{
  "hidden_act": "tanh_gelu",
  "norm": "layernorm",
  "parallel_block": false
}
MLP neurons of a small language model. Each row is named by its layer, matrix (down: output weights) and neuron, and shows model dimensions 144-239. Each number is 500 + 50 x the weight over its row's rms, rounded and kept within 0 to 999. Numbers have three digits each.
A block is one neuron, or neurons of one layer that tend to fire together. After each block is what it responds to, as a language model described it from the Wikipedia text at the highest values.

L11.down385:411481476478470504628471576479431568549476472559484544454409494491557624591456516545491405482547387480504429412545480504441590500595503533561614589527458459544500485505489454437501523441498457414542493413484551473499583577460444499477567411595543420521501499564517607563491507570499570529
L11.down1245:563410459583427639472472470494514447555531427497454458528408484426541489488511528516506482496464510519487629465603599533485447497617541443381505481469496542545565549518501461497496530556447598449444443549522468563454547518372478452449489423511524497481514510467455487489582496559481491474
Description: Year slot in dates

L5.down53:596534570546533527450432516523509498483517482494507631526544525444450525544570538553586520490444458493442466453498472439525579460472397458519561463456487464455425598549496494369480513539587504504574488486472415545455431488562499475579483576499489492453421446484488508566467528492468451570
L5.down139:461626462415491507459427571555483476440533473473540527530567433463472409418523472502512529471454546514512537519410495470511433573465436506455545510442527560517444483510594533524459493449515478450520549556554496477472490461540542607585475316498589497500463525491427603463553453467468498463
L5.down454:567587489577530498517593463485479390602550536505439498530512501558535479496477550530550563619482485466519483523519512470505462476425421534500507537451563442626503530579494518491512501563505549508474566490553566469515466448571448379539505561523441406526505454539503532478547492391501426489
L5.down741:505655420595384570535490573536416471568494526443528543508480456461459464463473463511487496492471571432523447481469500498439503524527518484562512587520465447489539406536559513589483532534504587434403554440492475465511568541514518512397498464526337533619456555555440579415499479419544550513
L5.down992:482576497463505573529493456465491533506469487431521537381398440516486602489577449458464469502479518445490484536503488400609454525464394529486585476519520488408500501438549589506496521485576502538539489510590364415497575505487571519493439540549444544482499487437521508539560562443472503441
L5.down1127:543501468581492527416491378425499401517451515573437444501470513506457584439510505419500477491541556562483582517511556449533456491509468482457430492455570575447534472436475518497522540475513565550489517496529547425438536444489470475608520484606538565492505513456523524471485516349438579587
L5.down1191:495484614490534530534480474422456474504471641427574442599476567487621533505474489514456503562528410456504451434506480492422502572474536518448339470537470464539511529434407494502543510566534492469531445512498405434475453542518542535573627538489547429454485456565532532459495528434486427555
L5.down1265:458499555453411519427384532548455559618568551517458573450421546477520563515487362550573444517407478521429527527505501497470465434505425418460529572453465622487523555452485483415566491486493475474504530506500505466499458491435373537531557450441530475484525556429490527445541508507504464470
Description: Table and infobox headers

L5.down15:559522481546449497519467434522495526558443467460486510513535465531577514409515584549461526427564505555554378535443506494465480435499456575537579533486487456626479405576528390538465393455431470510539474534528440628556499444540523415471489547570512526543481578520477446478512474556519513520
L5.down119:504510512493490503517478503508554454539485420612495602429436491578496495631570469466553423608541485389487485534515551394559539520484457421439497451490557460502480510464471540422451497494413570507562532495488547554483431527545440576543603416435472526473474524593424576496461484533537455507
L5.down431:467452515435463480420416471500555556525506469536460504512508436460488501497450476495543516481506468404451591490462460510546498531593449421526434554446556476441557484410492526432501465565494547479492583471534505528510433548596553489489581444526411551466518457567492518452524514520459511483
L5.down607:474569543521551534476393454576437580526542552530417503455562461515533557526510539520526489574489471431599521446498483530516549463551418481447548502423522426512517545509541494399563389486517525550442510477478517460618448489501499540497535513462476473676549447592511468549403461594491503479
L5.down645:524528495500473525542581532527541457461448507488479475447554373497595444490430520526528533467490479520360493436480487405506523512557483465483519518463488457683588455523453453542506464477499553460557484450446523566464466432487581467563518455475579501536413537544509564454426464541473548546
L5.down873:453513443434517484485539500521470490528441414465441454479515480529490495477455528498412505520553452503563532541430485477500536607473536521503482491540447603521512532443552524584465584577470553505468463468445572620532510493458563537391439458572489499470440568499459497464456569537558523582
L5.down893:528507548519535385496544484487541553579537484490525490503504599463556499521448561540508441467530471513552508545407487458584452507500509404402469506464548531437502449489494533383478514498360546452509444439485419447517565452517489673509484617529507531508577476495460511591606539536432521520
L5.down1141:512560447521525431528472572504450524514488588545554564487577460556524515444506465557456464491473528391509528564466508455578537479515423557419538494522489524680477461478496500536590499533461493444487467476515525557389465507498473438538468529441439452521467445494488452580499474521516466503
Description: Mid-number digit pieces

L7.down92:484481482515441455458375440488570619489578435590375508478470521502488524442560525418545434404544488507575507500575540444510551535457462465456594538494504504539561523399430461526476450467484500517493592562579513571532528522494589516447508532464428541508534501444512594475596440580551552509
L7.down235:537401554454518518542507426516489464458384510473512503511538445471445456498507397523482532486533540571624500515445587621514537499481536513375401469542536523516430532521492522481530479430507515562545441495482488507450531499455484480564511474545400478517466512549481441587403583473543637481
L7.down841:468574528453491467528358474452430552461604486636531515500474456545472563516470460471469494450477461446449433471590490434565406549484464522510541507469458550564438548498509380488553474470443433465554531561530431535581530550568599463470598481503530440356530546451457502498535461558518450529
L7.down1060:461628459449493557519422554511416628599525491516459561550554414585506562398548458433479456514499457478462408426606511513514429517482503496507516539483459497543497532530568430568496513512472526501527547568537459537542517528548555478435579463513557508389525535492520501461518521563499489494
Description: Table header cells

L5.down138:539635531594482610539411563505465445508516534508520533564553500558498484461490558455446504512485545516518472504503483524511467402461449469535593468472526480561549434512536445484462481562482423459492462479536486571598499455493548471497541537511367331564540400436488446532482502531552566531
L5.down240:456542464468506486516529541483541400470584463578468532449490445479435548422464517449452470542421528520458409530582418523451478538495581507565589479505491505449528543564545502482441453588445461446513534499574404549594436500498506472534480448505528533506507552552462551523569502488412540489
L5.down823:508521445486622612514462473470514490394461484507520508488486533513499463470465371521503536572500516428529488503515436488419492511556572451514479516435502472504471576557503540496489480576534390504586530473508515434589486548482532536518594522465544410493526532448503462510476398454604420457
L5.down859:399493491535517559520424409488539496436499512469495375536512512573542478423470496480515459505493444485557537534558461517505489486517563399470511610442547497414418472550499507456474502434596524472530442578483545484436437474525604530464415549535518466519530558525478550505575513526514377512
L5.down1001:568574532583449598466518537514459464533485468520449472575530542560501494467480581443390479450558526539536530520577474516582471422449469479497598505454547533508475482550480475499458514573463493439549460483498504509549541452594527492497569555542429418558560429452473458598498497537528509471
L5.down1052:541569489568519429534430445523488510431513461434455547483502441544548535434473468404470448503504590492584593492438468466441488580547528494525472487494535518543578562508462497543447447433583494471417514558514569526520556603521543596479564410468456469555490486519424511470508462550478489507
L5.down1120:492512463472523507572492399479502490421531474508501433447541494563488504440436490459549546527388467431544560425505482475506482532523520530532525500355476582447443584449514478495481510516589478420543529490509546507601479462568619615513477460527533470521507479525465557543503498500581445518
L5.down1124:545591543498485596477473447519481482486490460506476394541529469699484500454447506453485506503552447465528567469564448485493529494437520530557542489410518502476507644482507416562634469511433468512513440572561505486460511564552504532423509521526446428486472438464496413531545450417568453491
Description: Table cell boundaries

L7.down66:475461515499450493504473513404546468506427437562555573546530489455539519617534536470562491518507459538409504513516547419537519498437486491451520538532457516443465445564547464462475480423438500590649606507460540544508454510433544480551531567480439542532479504578523560456454513490505478514
L7.down295:486522481489440344573448518468486497495508504564471540486508459485561533597557492544482487535427516496530470446528550482566562517469488452464494527507568395470528412429588457580478493473492559496572477468590570611513448603531550517551499465492501552488497459463488495559483466605437522531
L7.down444:468470475599570505447540520510466484526471643495446528541511470392506508505565463536530471592375477432491448446473472515460456451464579451398445512504469563442480461515511532506455555525502474516444576489491512549458499484547447470550492503573506444484600562478547558552426539519500520511
L7.down1048:566489505548463554548421511496541388533409621496414601424567362513454471640555475426532509592418477565489475509492502476489478542548476521498500522432501433438548453467429511513508458451446508492520502479519535593506489613506598520544564561499451596615429460516457472473538455438450576562
Description: After-number delimiter

L5.down46:518621507529456572542580398526490437417515503520556510530477482503516422503556493443558524499452513478513451511547549489420528505437464456534454420561460522415449524491570531453430545522456515484441546478522536550440482454509502500535520590563495497497473563498504446455469505483474430488
L5.down196:463505507535579489524504555534533540565446433466520493492512539446576487415466477501455551473507438437526529420504561448551510462610452512594476568586521474485519520571544572454377473443585557503532441411446459518503608519492548442438508459467560456501552513487422484518505481476578534515
L5.down320:491558410466527466515512465539442393512487542474548513485523562555529438382520565440536563450386514522535513494489545418539492583536512547458577402483457406535527509529537433562523597369553477509507556512632522562500497427522521490438560442528452388492390492564506486439580468522497419539
L5.down403:525472501535514441556496509587387410496548420547530470517481645510498465529499625491518501361504478442535483470550560413482507536540484475501515409405509478548403409480566547485469452498480497534543516525525503458459554429533486454523519447479595539463423508607402405470470447525542470508
L5.down447:557574481548482595449493424556459547496474494463523533563534525459456418544477493487421463498532588519559503474510481504480489487481512483542444449542437442410553537463488556441589576500481535493490467547411508506467585513564588499439452529538435518510428449484443510501424430512443506481
L5.down683:521557522545498492553482448468527583453537570561457516521551481589489497458501601597454491463491402431448412545416434469482518469592608529497454554492580542484511557528516527465425459493497450542481528608445514454502560484434380506507408552481526560471492526426572551522490492533533506460
L5.down762:462528549499552456414611459508434495539542478538518538557498468511479489502546450548444380468557475561551476491566659529461526573525628533439504426432496488586556458465582561529575520489436531543467480616484491468469456505502431524478462474523442520441411519559425440524402523537576483608
L5.down783:468578487519547436512524557501530437455527498516474469403573513558483505410441460432464457380495529517611473457377516455493602563507487567538486522548494548578464514442546555510563581480502479518537475518497472450432496547405443530530498544494509502510462555452430439470515496472565579513
Description: Joiners inside names and dates

L7.down239:481564479564451504456495517570447543530520437392533477471476492612505591502529522400525467490459504429575560448515463509478489482581532504539445495483496469482578580539425509511543549582573554448402473440500520508545587599435432562530517451535454520532486587440484425565555478476445517557
L7.down377:541450520417394532567473569417506505526509512580518495566482540554516473491466572429490496463512449519385459469574626532496417531485451463493579489466537489423503589481498512546601465453358452448506586409514487529592524452442579507412630567424496533476476511388537424571521558526590527526
L7.down879:416475506430492414479530501545486532574522426501508551382506377382501520508475435634542537479455502408389431570480344489523491549639577421567447560498532471420472550532533472558509490537500504454479487486536531450441500605412417527465478510445506537542537447460489467450607519489448482551
L7.down1061:469450521455487472450509471530506505399512504467524429452434443540501546514445392510452479482554520478653439493521539490498422482599534437612473521532425409474538489404542486486486516468551496512480465428516480395469497507489483493433452575489499484571538495491563414534503540543524484478
Description: Year slot in dates